MLP neurons of a small language model. Each row is named by its layer, matrix (gate and up: input weights; down: output weights) and neuron, and shows model dimensions 0-127. Each number is 128 + 24 x the weight over its row's rms, rounded and kept within 0 to 255. A neuron's up and down rows have the sign that makes its largest values positive.
After each neuron's rows, "fires after" lists the tokens most often just before its 100 highest values on Wikipedia text that the model never trained on.

L4.gate315 [138 116 170 156 124 151 100 126 130 110 145 121 115 165 127 118 103  41 123 146 184 156 169 116 118 106 100 130 157 120 131 145 127 129 126 152 143 137 127 132 111 166 127 145  80 108  93  99 126 113  93 179 119 105 142 172 153 141 133 132 165 159 135 117 116 123 125 127 120 104 116 135 141 111 120  96 158 102  95 128 120 155  89 173 118  71 112 106 131  94 116  88 117 165 166 126  86 115 142 109 103 143 114 107 120 116 160 134 105 154 103  83 151 134 182  96 131 147 103  93 149 114 153 112 117 122 176 109]
L4.up315 [127 135 123 152 138 145 123 159 120 137 105 187 115 113 139 143 109 105  69 123 166 135  88 161  97 100 145 160 120 150 133 118 114 104 178 145 124 128 131  83 120 164  98 148 128 112 144 151 108 177 124 148 107 113 118 154 138 134 142 143 146 133 164  95 105 125 110 132 149 148 132  97 118 156  81 162 167 143 131 144 155 123 130 125 140 127 149 119 163 133 145 166 144 130 175 161 112 172 106 112 102 127 114 167 153 122 112 147  87 142 156 165 148 121 124 170 139 112 145 135 149 101 166 162 119 136  76 184]
L4.down315 [113  81 106  80 106  96 123 147 155 120 126 143 123 147 132  75 144 172 129 140 129 140 137 143 129 142  93 148 124 114 105 108 137 169 117 183 145  87 150 136 122 143 116 150 148 131 117 125 103 131 197 120 141 119  96 152 148 133 155 114 114  60 123 138 129 159 132 163 121 127 132 115 133 119 120 146 144 109 143 103 133 124 178 129  99 190 157 121 107 183 177 140 107 148 114 102 170 138 107 136 139 145 130 167 158 145 109 137 143 158 125 150 143 157 106 102 123 146 188  78 135 132 118 169 135 106 119 156]
fires after: ".", "\n\n", " Later", " because"

L3.gate323 [189 105 114 135 178 117 110 112 131 119 111 149 156 102 102 113 113 147 130 119 126 152  94 127 194  99 119 109 132 130 129 128 153 126 143 163 116 148 135 187 114 113  97 159 125 120  74 127 139 133 147 152 119 140 120 157 162 158 112 103 125 139 124 113 116 154 134 135 130  83 122  87 125 128 115 116 184 127 133 126 169 152 149 114 139 178 158 131 153  74 119 155 125 156 140 161 120 132 153 102 107 139 146  88 152 124 154 121 101  96 135 124 153 138 100 111  91 119 131 108 106 145 156 153 132 156 105 154]
L3.up323 [131 105 115 158 166 118 158 130 121 116 107  92 126  90 135 139 160 121 132 140 169  97  71 123 131 113 149 173 120 151 141 150 128 136 141 116 153 125 119 122 129  81 161 152 116 152  92 144 121 138 127 140 110  92 116 141  84 135 145 137 135 118 119 135 100  74 132 117 104 159 143 112 109 114 137 155 133 170 146 109  98  97 109 119 152 164 129 118 116 133 149 125 147 152 149 140  95 116 115 134  96 121 109 126 138 128 123 142 101  76 159  89 160 171 122 149 149 122 125  97 137 180 143 119 156 113  67 131]
L3.down323 [110 155 124 112 131  50 124 158 138 144 149 111  77 144 125 151 111 156 109 118 129 106 120 140 136 113 106 142 174 153 179 113 137 171 122 126 110 154 104 150 122 149 129 114 121 106 114 127 127 136 165 109 105  68 152 124 166  98 101 145  83  95 118 145 143 149 163 123 150 148 140 150  49 145 143 155 103  90 115 109 108 137 147 108 145  99 100 147  92 132 114 124 115 137 154 168 139 134 127 132 115  98 158 155 133 105 108 147 124 130 151  89 131 103  95 128 160 141 122 136 116 117  95 153 151 138 117  97]
fires after: ".", "-", "\n\n", " (", " look"

L9.gate158 [121 114 150 138  96 134  87 153 138 157  98 189 123 122 148 151 116 121 136 147 139 161 123 195 105 139 133 135 122 176 171 113 101 112 114 101 119 139 187 158 110 107  90 155 136  90 156 117 117 129 129 156 157 119  75 151 149 122  95  91 126 119 115 135 132 122 139  99 101 128 107 162 154 141 143 115 111 133 109 121 161 151 110 149 140 153 144  88 138 134 147 128 148 121  92 124 110 140 146 145 131 179 137  92 126  95 131 127 109 144  84 109  94  63 122 150 112 114 116 135 119 101 131 146 156 126 103 140]
L9.up158 [125 128 128 134 128 112 126 129 135 153 120 181 106 111 139 128 162 137 130 139 133 124  93 119 134 125 147  97 179 164 105 102 147 134 107 117 158 165 147 123 130 159 148 131 120 127 127 147 174 158 117 103 138 101 126 160 167 166 110  80 124  62  93 108 106 133 145  98 113 144 121  80 149 139 155 131  69  81 146 151 138 169  79 150 146 135 123 122  99 164 155 112  93 115  72 134 147 141 101 108 145 112 131  99 162 112 128 113 132 124 111 136 114 120 110 105 140 177 114 136 122  99  62 113 130 150 158 135]
L9.down158 [ 96 112 134 107 104 100 145 165 125 134  81 127 135 115  99 152  97  98 156 115 142 116 134 133 120 149  69  94 131  52 158 144 150 156 139 122 116 153 126 132 156 136  80 129 146 169 151 157 108 131 166 139 116 149 117 120 129 100 123 134  98 125 135 130 175 100 112 130 117 133 112 125  63 115 145 108 151 102 142 188 139 168 136 130  93 138 134  70 143 104  72 157 130 113 130 147 120 183 166 166 120 138 131 158 147 124 104 123 118 153 118 130 134 124 120 121 130 157 165 144 150  89 163 149 109 160 129 108]
fires after: " on", " (", "born", "On", " was"

L8.gate2 [140 121 122 131 126 122 133 141 154 123 175 115 111  97 149 147 123  93 105 145 138 131 136 145 129 176 108  96 200 114 131 127 132 149 146  96 127 120 120 170 157 129 124 112  94 152 103 109  84 123  89 127  85 145 156 106 151 100 146 102 152  92 157 149  83 158 122 134 168 125 159 165 126 139 158  95 151 110 138 129 178 130 110 103 116 105 121 164 127 113 143 135 156 126 164 195 121 120 141 134 132 150 152 117 111 123 132 135 156 146 128 159 146 115 145 105 126 132 151 161 121 111 151 147 106 133 119 161]
L8.up2 [147  90 143 145 136 169 127 133 173 107 152 128 135  55 112 143 133 142 140 170  94 150 177 108 109 116 160 125 132 145 118 133 104 156 133 139  96 101  87  90 141 119 100 162 100 112 116 151 117 106 124  98 128 124 116 152 147 143 184 121 136 135 115 135 147 152 150 103 125 133 124 133 146  88 134 146 151 114 156 140  84 142  86  97 123 132 135 136  97 101 151 114 125 140 158 130 108 116 104 104 119 121 137 125 128 115 119 169 118 146 103 102 120 149 111 128 160 121 125  90 148 127  97 171  70 144 102 133]
L8.down2 [101  98 136 126 158 116  77  98 135 161 122 160  68  90  69 149 107 153 136 138 162 141 172 153 138 129 137 154 136 102 111 166 106 116  87 103 120 127 153 168 157  93 153 100 107 127 146 114 141 123 187 162 113 110 159 115 119  96 122 151 139 165 147 154  83 174 111 109  92 138 135 151 136 125 146 139 107  86 147 107 144 144  60 139 127  88 152 101 108 116 149 130 117 126 142 110 153 131 131 118 113 140 138 114 124  99 106 145 154 134 128 124 124  84 147 170 125 127 157 107 140 118 124 144 163 108 140 129]
fires after: "-", "\n\n", "=", "th", " |", "."

L4.gate87 [143 105 143  87 138 145 136 134 135 131 139 129 174  91  90 139 132 136 161 107 130 145 140 129 139  99 133 117 142 146 177 107 140 132 143 125 123 152 163 114 124 126 104  87 129 128 142 173 121  77 103 155 111 152 131 135 148 121 107 109 142 145 163 194  91 140  88 148 124 144 172 147 104 131 170 102 148 140 122 159 123 107 113 142 126  95 153 133 141 163 133  82 115 102 139 100 149 136 138 162  99 116 128 121 113 127 137 143 139 164 162 135 116 129 138 108 128 108 133 119  77 155 143 141 183 154 128 178]
L4.up87 [121 138  99 100 138 133 164 116 131  68 171 109 126 109 130 137 163 133 165 115 142 112 121 115 115 126 153 111 113 105 152 149 140 192 117 143 159 152 136 153 133 117 117 144 111 118  96  96 155 113 157 112 127  94 126 135 120 107 120 145 159 160 120 114  86 166  93  99 114 170 121 123 138 165 122 110 115  98 100 124 116 152 154 168  95  98 149 142 134 128 114 166 164 119  96 115 127 104 140 153 100 144 138 119 116 121 168 187 109  90 145 122 160 126 114 203 101 153 137 107 140 144 127  76 131  95 106  78]
L4.down87 [113  79 159 138 151 141 160 121 114 127 167 175 128 144 139 150 147  96 121  77 126  89 148 114  92 110 107 123 161 135 179 116 129 132 133 120 115 100 101 123 120 156 133 118  94 165 131 121 142 124 131 140 155 113 158 120 119 166 162 113 160 129 124 111 115 109 101 148 144 108 119 120 167 148 155 153 131 134 123 115 166 131 100 103 149  98 163 148 113 180  70 125  98 116 144 107 123 134 129 101 120 180 142 153  91 112  91 140 118 163 153 116 148  78 145 153 132 146 131 136  89 134 106 118 115 157 155 102]
fires after: "=", " un", "\n\n", "-"

L4.gate66 [106 167  94 116 115 152 110 121 143 163 109 121 109 117 124 140 103 125 166  86 126 159 135 166 136 122 129 112 137 100  88 140 136 134 160 143 127 148 169 132 173 140  98 130 132 120 141 129 166  95 121 118 110 122 120 156 118 137 136 143 139 132 147 107 144 143 142 169  93 124  97 160 122 143 113 120 130  97 136 135  99 146 175 120 126 117  98 109 129 102 135 166 134 135 145  83 105  81 156 120 129 131 135 159  99 152 103 140 138  94 100 110 169  86 111 101 117 120 131 166 150 130 141  79 140 101 146  81]
L4.up66 [108 120 117 143 115 120 131 124 109 130 100 105 120 112 140 150 137 164 116 117  96 111 114 121 128 135 126 132 137 112 102 101 124 114 145 153 128 143 182 118 146 122 143 153 154 157 143 117 149 141 101  82 103 142 115 112 124 148  97 160 139 121 154 160 101 139 134 133 176 182 102  99 128 112 123 101 146 115  70 124  59 139 131 112 122 165  75 143  89 169 157 134 142 124 119 141 117  94 108 101  84 136 137 138 101 151 126 107 130 156 149 157 122 183  98 104  81 137  92 177 114 137 127 132 131 122 144 181]
L4.down66 [109 120 152 136 108 156 169 130 116 142 130 123 154 148 123 156 105  93 139 150  93  97 164 104 109  62 142 135 123 157 151 138 126 127 123 142 118 113 122 153 146 135 128 140 141 171 159 185 152 113 141 151 128  96 116  78 142 110  48 110 153 150  97 133 177 155 136 152 139 120 114 149 117 133 154 114 121 151 139 127 126 117 143 145  88  81 131 140 189 115 129 133 145  96 152 134 169 164 147 158 152 138 113 144 114 133 152  92 139 143 110 156 126 134 158 155 120 155 142 124  95 135 175 128 129 149 117 120]
fires after: ","

L3.gate47 [120 161 135 124 145 111 155 135 103  98 133 147 156 123 130 137 126 161 132 140 120  96 168 161 119 103 147 155 129 118 116 117  94  91 165 151 156 153 142 136 155 145 129 144 140 138 147 112 170  80 113 135  96 131 124 135 148 116 142 143 115 157 161 208 132 138 131 142 101 156  92 113  95  66 125 149 159 143 155 110 113 136 124 146 101 143 102 151 126 123 158 118 115 139 130 108 119 128 143 118  84 143 165 177 187 142 154 148 100 135 101 110  91 151 125 111  82 131  86 138 135 157 126 131 118 162  89 151]
L3.up47 [155 142 108 114 132 167 116 143 142 177 140 136 112 149 127 118 116 135 111 119  98 105 113 113 121 120 151 154 145 129 138  95  95  86 123  90 165 109 140 157  97  89 111 110 122 144 119 113 138  77 135 142 161 132 154 118 123 132 114 112 114 129 122 115 110 136 131 126 143 167 106 160 126  75 135 121 107 142 104 120  74 185 148 141 124 124 122 182 119 133 126 161 164 131 142 138 186 100  91 107 110  87 105 148 119 150  89 112 113 145 119 159 107  99  99 149 115 138 178 157  91 151 154  88  91 121 120 140]
L3.down47 [ 92 114  99 107 141  96 125 136 142 132 124 125 166 124 136 140 104 114 143 140 123  99 166 107 101 154 109  84 153  72 115 105  99 117 140  99 149 117 125  96 144 116 148 126 123 117 153 137 175  73 119 145 126 150  91  98 152 138 114 116 124 120 110 121 131 110 155 143 107 168  68 132 122 119 167 147 121 121  80 169 114 151 134 105 128 112  98 105 140 109 155 145 174 127 136 170 140 110 152 166 112 148 214  94 170 144 145 120 153 136 152 104 105  94 107 107 146 140 123 139 151 168 126 127 137 103 120 113]
fires after: ",", " A"

L3.gate74 [138  93 128 166 120 157 133 159 138 122 139  98 135 122 156 130 113 146 168  37 101 172 141 135 114 102 100 122 122 105 123 102 107 149 146 112 109 142  96 133 129 116 102 100 189 151 127 138 129 163 139 129 107 133 108 163 118 149 135 144 163  91 151  98 114 148 143 116 160 142 137 124 137 120 142  72 165 129 157 152 131 114 158 124 126 141 149 148 108 173 134 136 112 147 145 134 130 145 127 139 102 114 105 120 148 122 136 129 121 156 136 171 171 132 131  75  90 120 105  92 144 149 148 109 144 165 150 174]
L3.up74 [119 100 143 120 165  99 124  94 140 140 141 154 122 161 145 114  76  69 143 158 110 128 155 150 111 126 127 190 207 145 155 120 117 144 100 187 117 115 122 136 102 145 154 120 131 139 113 108 124 134 149 122 123 117  92 153 137 120 149 109 170 139 145 133 153 121 122 137 126 141 125 131  76 142 112  80 116 130 132 130 164 150 147 115 117 137 111 137 128 160 130 127 114 153 130 161 163 143 159 129 122 111 124 103 138  95 158  99 155 151 115 166 129 157 144 125  82 111 109 104  96 126 105  51 121 148 105 151]
L3.down74 [168 147  91 153 154 128 154 106 107 105 121 122 163 130  81 127 106  97 105 136 142 116 119 140 103 120 129 150 109 135 116 100  79 123 163 158 116 143 159 158 134 127 135 170  83 131 125 128 119 137 102 148 112 150 120 135 116 137 115 125 103  98 136 137 129 129 127 142  97 144 155 153 145 153 113 124 142 172 104 117 167 158 132 101 119 138  97  87 136 132 149 143 138 174 155  79  82 157 125 114 136 120 167 141 120  79  98 112  68 127 135 117 113 160 115 127 161 140 101 108 172 139 160 120 121 143 152 118]
fires after: "=", ".", ","

L6.gate354 [119 133 125 106 135 134 123 170 167 121 155 161 116 143 131 110 125 138 122 119 128 101 157 132 113 137 134 116 120 144 109 118 138 112 127 154 148 123 129  89 133 105 146 129 180 145 156 110 142 118 148 119 131 168  96 121 184 147 128 179 123 113 180 129 132 124 136 156 124 186 111 148 146 109 176 149 165 136 127  91 107 112 126 143 154 123 111 134 170 108 106 126 130 186 123 173 131 114 106 141 101 200 102 109 124 153 114  76 138  97  89  96 139 152 110 107 115 198 129 140 137 143 107 113 106 154 106 166]
L6.up354 [155 143 139 158 134 109 104 128 103 102 111 164 104 139 102 111 118 103 111 162 146 121 145 114 125 110 179 136 134  84 125 101 106  81 154 136 105 171 110 142 122 131  67 104 147 166 144 123 144 140 131 118 163 108 133 155  94 165 141 156 110  93 178 124 163 172 152  83 139 129 141 114 128 142 120  73  84 125 168 114 157 149 123 135 117 140 128 169 115 138 142 128 139 183 134 115  83 143 126 117 117 174 107 172 123 133 131 144 127 156  84 133 142 109  96 129 113 145 179 107 119 104 161 115 120 117 130 133]
L6.down354 [165 151 138 124 125 160 121 180 146 104 145 156 138 169 151 161 153 154  80 127 134 124 155 175 127  99 140 101 153  91 159 132 137 119 115 109  94 130 125 107 155 152 114 111 142 101 145 145 136 141 116  75 130 154 157 106 100 106  82 144 109 144 172 138 107 139 143 160  60 176 134 133 135 134 118 125 153 107 125 103 148 133 139 103 178 149 124  89 158 172 145 154 145 118 150 112 148 125 137 139 123 110 139 135  98 121 155 114 167 138 105 126 146 166  98 138  98  99 100 155 149 165 130 117 123 130 125 122]
fires after: ",", " D", " W", "F", " L", "W"

L8.gate347 [138 142 182 156 102 103  41 135 103 134 142 103 129 110 182 137  64 148 136 112 113 140 168 150  88 121 145 118 103 119 143 110 111 138 134 153 100  93 115 103 105 146 102 105 162 156 117 131 118 143 126  76 109 127 104 174 135 133 120  97 140 125 171  73 138  76 127 117 130 140 118 159 134 125 120 137 139 107 122 112 140  98 104  96 181 138  97 125 125 153 122 133 123 130  85 128 113 117 116 113 110 171 105 139 119 111 138  98 113 117 151 175 136  73 151 145 136 155 112 150 149 130 119 136 161 111  95 142]
L8.up347 [ 69  95 166 131 113 146 111 122 120 138 112 126 126 153 129 155 134 115 147 147 105 112  88 150 156 128 171 126 105 174 158 160  76 119 116 152 115 154 139 112 133 151 144 162 165 142  91 158  89 103 128 139 137 122 125 162 161  81 101 148 135 107 154 149 110 133 134 133 140 112 121 142 135 122 117 115 109 128 147 127 110 122 133 129 143  89 155 120 134 107 153 140 115 134 101 124 127  83 141 119  72 133 126  95 135  92 117  88 131 171 177 166  92  95  94 109 155 164 140 102 138 110  75  94 130 103 157 140]
L8.down347 [156 103  85 125 146 179 152 125 130 151 111 136 122 130  69 108 130 158 134 111 112 105 130  68 103 125 142 136  93  52 129 145 166 156 139 114 123  99 128 132 159 121 120 147 116 147 135 145 140  67 135 153 141 148 125  99 132 161 145 155 126 129 104 129 136 131 137 143 132 139 129  81 139 143 168 134 148 122 118 139 136 119 148 147 125 113 129 130 115  78 132 131 127 133 174 164  76 158 136 137 139 109 113 114 116 139 155 184 109 140 133  74  97 130 121 127 109 104 151  89  97  87 157 176 104 100 157 139]
fires after: "\n\n", " was", " is", " ("

L3.gate121 [136 130 147 128 170 166 115 141 154 133 138  89 131 118  54 150 134 129  92 133 176 158 113 138 128 104 129 145 116 112 128 104 148 128 131 135  70 151 131 134 152 132  73  96 124 115 142 161  97 103 196 143  64 164 135 155 150 117 121 144 101 140 128 144 150 144 142 128 111 139 131 116  93 110 110 116 170 115 101 126 152 124 137  99 168 116 121 110 117 107 107 101 144 106 158 122 122 140 139 151 160 129  79 150 145 149 155 156 132 114 114 115 114 123 129 175 134 118 115 144 159  97 136 108 144 117 111  86]
L3.up121 [116 102 133 160 114 140 107 119 117 122 148  96 120 107 124 172 140 136 104 103 148 168 106 132 136 109 146 121 148 100 162 119  95 118 147  95 117 139 142 117 124 135 139 104  85 121  87 126 112 111 169 134 126 101 133 141 149 140  95 122 132 119 155 137 102 147 131 151 113 141 158 132 105 129 105 141 162 123 118 147 148 145 116 107 143 137 134 122 140 165 103 169 166  70 129 112 159 121 139 144 117 162 141 119 120 161 165 105 155 129  93 136 159 136  93 146 136  43 145 163 171 131 120 118 101  78 110 100]
L3.down121 [131 137  88 146 140 171 112  97 108 133 137 127 134 112 100 169 156  99  97 116 114 146 132 106 115 134 158 134 147 127 131 101 118 136 154 111 139 124 123 182 123  81 140 171 152 146 113 105 107 144 160 156 127 125 138 138 143 114 126  86 125 146 181 125 140 131 123 178 138 124 123  92 122 155 130 117 142 104  89 144 172 117 116 140 150 141 127 107 143 118 131  81 111 142 128 121 123  75  99 119 135 119 105 103 124 133 130 131 121 126 120 131 134 118  75 111 122 129 102 136 138 105 139 165 122 140  85 128]
fires after: "\n\n", "\n", " su", " (", " \"", "eg"

L6.gate440 [154 157 127 128 119 147  89 126 138 129 118 125 148 118 151 147 113 145  94  76 128 107 104 100 117 120 147 145 102 142 137 152 124 122 145 137 131  79 159 137 131  97 101 147 165 134 196 134 124 109 126  85 155  86 139 145 121  96 143 125 185 135 126 131  96 146 144 154 131 138 151  77 137 136  85 100 167 132 158  99 148 139 108 113 158  87 162 166 117 144 129 132 133 121 121 141 156  79  96 159  99 122 135 163 195 128 130 126 127  91  94 118 124 157 128  86 113 146 139 102 162 118 126 149 102 117 116 150]
L6.up440 [172  99 126 128 129 113 131 103 176 144 100 141 167 165 123 128 142 129 124 134 134 117 106  93 132 110 104 141 160 100 159 109 116  51 143 146  92 100 127 142 152 153  97 124 164  89 135 103  97 123 126 155 116 122 116 138 114 117 112 165 131 136  99 153 140 100 150 126 168 180 154 114 151 152 130 158 119 135 167 118 138 178 117 166 158  91 103 115 103 150 162 129 132 101 123 121 142 151 144 114 159 128 110 129  94  91 163 128 138 104 122 152 124  88 145 116 129 157 116  86 137  83  95  74 164  89 143  89]
L6.down440 [154 179 165 137 132 127 104 133  91 137 132  76  77 145 134 137  92 175 126 128  91 121  99 123 126 147 166 140 110 168 107 133 129 116 134  80 151 157 132 131 155  96 157  79 141 135 156 110 131  85 147 157  97 144 121 118 133  98 109 132 148  83 137 134 135 148 144 141  87 169 119 140 135 110 124 167 112 134 125 129 117 147 149  72 108 143 110 133 174  93 149 143 108  82 123 102 118 143 134 143 147 115 116 146 123 180 130 173 153 103 151  80 168 118 136 123 133 112 141 165 124 113 107 156 145 142 135 136]
fires after: " was", " is", " were", " are"

L4.gate93 [160 123 135 158 129 146 142 150 148 152 157 117 137  64 129 142  75 122 120 120 154 115 126 133 167 110 107 132 137  92 111 128 117 148 103 139 140 148 145 116  90 148 131 109 114 123 125 151 185 173 124 146 133 132  83  97 163 145  85 111 149 132 130 121 145 136 147  76 102 122 140 161 114 136  97  63 130 143 138 100 109 119 112 129 129 130 130 130 138 147 140 111 169 158 131 162 101 125 158 159 120 126 139 104 104 113 121 115 118 134 125 168 163 145 156 140 135  87 106 108 153 111 117 133 160 100 172  99]
L4.up93 [138 112 123 147  85 111 128 162 127 125 153 150 120 133 115 174 152 101 143 151 131 138 119 144 125 172 150 129  89 100 122 162 132 139 149 133  82 137 119 149 143 121 152 106 160 168  78  92 111 102 148  99 134 116 132 151 130 122 137 121 144 110 107 163 117 114 162  79 155 136 154 123 125 126 141 135 158 109 150 132 133  92  71 112 158 126 151 149 126 153 102 159 150 128 145  90 127 129 135 126 101  97 114  96  72 121 106  94 149 143 192 131 116 118 120 178 131 180 138 112 113 132 114 108 115 179 170 119]
L4.down93 [112 162 116 128 139 111 103 113 155 142 203 128 131 159 130 137  86 132 135  83 117 133 125  88 125 118 123 113 107 126 142 173 147  92 101 156 120 125 194 118 133 157 133 110  94 108 112 141 132 135  93 108  99 108 129 103 109 135 109 127 116 176 132  83 138  95  86  95 132 126 178 104 194 120 105 119 104 161 154  74  81 119 160 166 113 159 120 145 176 131  93 103 113 137 142 122 116 129 149 134 138 136 140 122  93 109 117 147 155  75 131  79 154 126  82 101 140 114  98 130 115 125 134 133 140 105 135 138]
fires after: " (", " \"", " p", " un", "-"

L10.gate19 [128 148 137 109  92 109 126 132 136 127 139 154  93 108 151 145 136 156 111  82 113 111 170 122 105 128 145 128 141 121 117 141 135 111 128 162 112  91  89 147 144  66  95 116 119  93 104 128 133 151  82 128 126 171 113 121 133 168 102 126 109 131 102 119 130 162 140 130 140 146 145 141 130 106 170 136 146 193 163  87 174  92 141 102 108 156  70 130 144 148 127 168 154  99 132 117 117 118 103  99 125 149  80 131 147 117 133 120 148 122 126 123 105 139 106 102 182 182 156 133 165 154 136 128 121 133 127 178]
L10.up19 [181 147 129 129 132 100  88 173 110 171 159 164 105 132 140 141 145 120 114 123 125 147 131 118  99 141 123 127 105 108 108 155 147 112 105 135  84 120 134 104 144 128 110 126 142 118 105  74 142 158 147 112 160 151 107  94 128 143 109 130 181 129 129 138 118 149 121 131 122 150 164 133 155 120  92 131 154 156 144 154 168  92 105 101 124 139 140 138 129 127 143 120 141 133 116  98 163 135 106  92 176 158  80 120 124  79 119 103 127 148 121 117 126 142 105 139 147 113 101 152 156 136 178  93 117 165 106 158]
L10.down19 [150 158 136 116 109 129 145 136 153 102 112 138 144 146 132 131 129 180 127 117  97  91 108  91  82 114 128 120 138 195 140 129  72 127 129 134 145 124 137 148 144 122 102 116 175 151 162  65 118  95 115 120 124 129 137 125 128 195 146 138  96 107 132 129 109 127  96 121 146  98 112 117 144 148 139 179 126 170 123 106 126 158 105 100 103 135 113 100 159 118 142 144 121 137 137 142  68 138 112 172 157 127 146 176 154 106 148 134 115 186 142 115  97 158 157 136 145 127  96 161 168 156 154 138  83 102 136 119]
fires after: "=", " |", ".", " O"

L9.gate32 [130 113 109 115 132 126 121 138  95 159 139 146 114 109 149 153 165 133 104 116 122 124  82 129 122 158 136 115 119  66 115  98 117 158 155 186 146 145  83 139 128  99 123 144 121 109 102 119 161  96 106 130 107 110 110  93  90  84 131 133 149 102 163 149 142 179  76 134  85 116 136 148  95 146 154 136 138 137 106 128  96 115  82 128  83 107 102 115 163 151  99 106 124 156 101 133 132 130 120 141  90 126  90 120 140 130 123  69 107 125 143  60 125 125 114 123 111 136  99 126 149 114 119 143 150 105 121 116]
L9.up32 [125 126 137 160 146 149 108 109 184 118 136  71 103 158 132 171 126 124 137 107 111 130 138  61 126 117 139  83 159 156 125 159 113 108 130  90 122 116 154 132 111 125 126 117 131 100 144 115 129  78 106 141 105 131  79 130 140 116 153 142 135 123 146 147 133 134 125 129 126 161  78  80 103 118 122 127 124 131 101 152 122 163 150 151 130 137 129 140  80 120 135 107 132  70 107 129 120  75 119 125 122 141 147 152 107 119 159  81 133 120 114 127 170 144 134  94 100 146 178  81 112 116  67 109 153  91 139 149]
L9.down32 [128 111 118 157 136 118 151 176 117 146 144 116 143 105 137 109 148 118 119 126 157  96 145 110 147 170 134 150 140  94 154 113 126 113 136 125 113 119 149  85 147 134  96 106 179 133 158 144 110 154 141 127 139 144 138 111 115 169  83 120 116 104 104 101 121 114 183 114 134 117 161 182 147 122 163 133 130  98 125 162 107 119 127 103 174 106 126 102  96 141 133 126 114 157 118  70 122 124  80  75 169 129 137  94 125 152 101 111 103 148 129 130 109 136 172  79 122 112 110 167 104 139 105 117 129 125 152 120]
fires after: " |", ":", ",", ";", " by", " and"

L9.gate384 [ 94 100 123 111 126 147 151 111 144 148 127  60 133 123 136 171 143 146 142 132 138 128 116 179 160 111 131 126 106 127 113 130 152  99 121 132 149  89 118 144 117 127 116 142 112 146 115 155 131 135  83 136 149 226  89 115 153 128 122 151 183 116 124 133 123 154  88 117  84 139 114 125 162 149 109  89 100 120 116 159 127 138 127 113 132 119 108 155 133 127 119 129 121 136 153 121 116 132 151 144 112 117 110 179 106  66 135 130 121 131 152 176 144 118 141 128 124 152 130 119 121 133 170  67 146 140  96 131]
L9.up384 [108 127 133 102 122 134  76 143 109  99 138 111 152 171 121 112 130 114 150 148 125 122  88 126 136  99 118 129  89 122 119  85  82  69 110 133  87 167 158 123 124 140 145 125  94 115  97 172 140 167 100  95 105 101  94 117 153 154 139 119 122 109 133  91  80 124 176 154 134 104 134 117  93 136 130 178 162 109 143 112 121 153 153 138 174 117 113  92 103 105 109 122 129 133 109 161  82 107 121 128 133  92 160 120 128 121 149  86 134 131 175 148 103  93 137 123 144 153 160 147 140 101  89 138 153 113 140 153]
L9.down384 [ 91 151 156 122 164 116  97 124 138 113  85 177 131 146 138 120 129 117 130 136 140 113 136 151 136 125 162 126 129   7 131 186 126 137 112 165 134 103 182 172  83 132 116 144 118 118 170 156 125 112 131 135 160  92 127 141 104 111  94 143 150 121 143 121 143 124 121 123 110 133 106 129 177 138  97 125 124 119  97 127 175 149 115 118 156 156 157 138 148 129 138 130  97 122 128 162 120 111 127 156 112 131 154 162 103 113 140  99 113 131 103 129 158 120 148 112 157 126 100 129 122 113 145 141 108 145 147 120]
fires after: " is", " was", ")", " a", " =", " the"

L11.gate53 [128  87 130 133 113 119 124 107 171 166 151 102  78 152 125 101 137 127 118  55  71 160 195 136 152  88  80 158 106 212 118 175 130 164 104 131 152 106 125 141 134 115 164 154 133  97 144 121 125 101 118 118 103 151 139 113 192 136 111 124 124 104  96 110 149  92 124 146 122 164 163 139 132 147 120 161 133 150 102 130 141 107 110 156 110 158 109  96 119 100 127 141 148 151 115 130 106 114 126 119 152 121 124 125 137 115 109 149 129 144 133 153 103 123 140  96 135 141 100 122 129 120 143 152 138 118 121 125]
L11.up53 [172 152 147 111  96 114 110 104 149 171 100 119 142  98 155 130 158 102 168 110 101 100 113 108 129 107 120 140 149 126 140 159 110 138  95 101 129 106 137 109 169 143 152 141 153 114  95 106 101 135  80 128 150 147 117 125 133 172 116 150 119 113 145 100 144 142 104 106 156 157 142 138 109 121 113 146 113 129 116 127  91 126 162  96  73 106 164 131 169  79 122  89 114 137 150 135 120  80 134 100 112 109 124  91 140  89  91 112 131 106 164 172 131 102 143 129 133 159 102 161 112 116 110  93  86 132  99 141]
L11.down53 [146 153 141 164 133 123 101 102 150 171 149 145 116 132 122 130 129 134 146 113 150  91 143  97 115 140 122 145  99 195 158  97 138 141 166 132 129  98 144 145 106 110 108 103 121 151 137  58 123 132 140 133 137 139 128 104 155 106  80 147  96 130 112 110  99 111 107 152 138 135 130 116 160  95 112 160 132 142 113 160 136 136  90 133 120 114 142 132 162 141 146 122  72 138 162 137 133 137  94 123 155 175  90 106 112 154 188 151 113 159 131 116 116 157 141 131 132 141  70 147 107 140 182 134 124 126 148 107]
fires after: " |", "=", ":", ","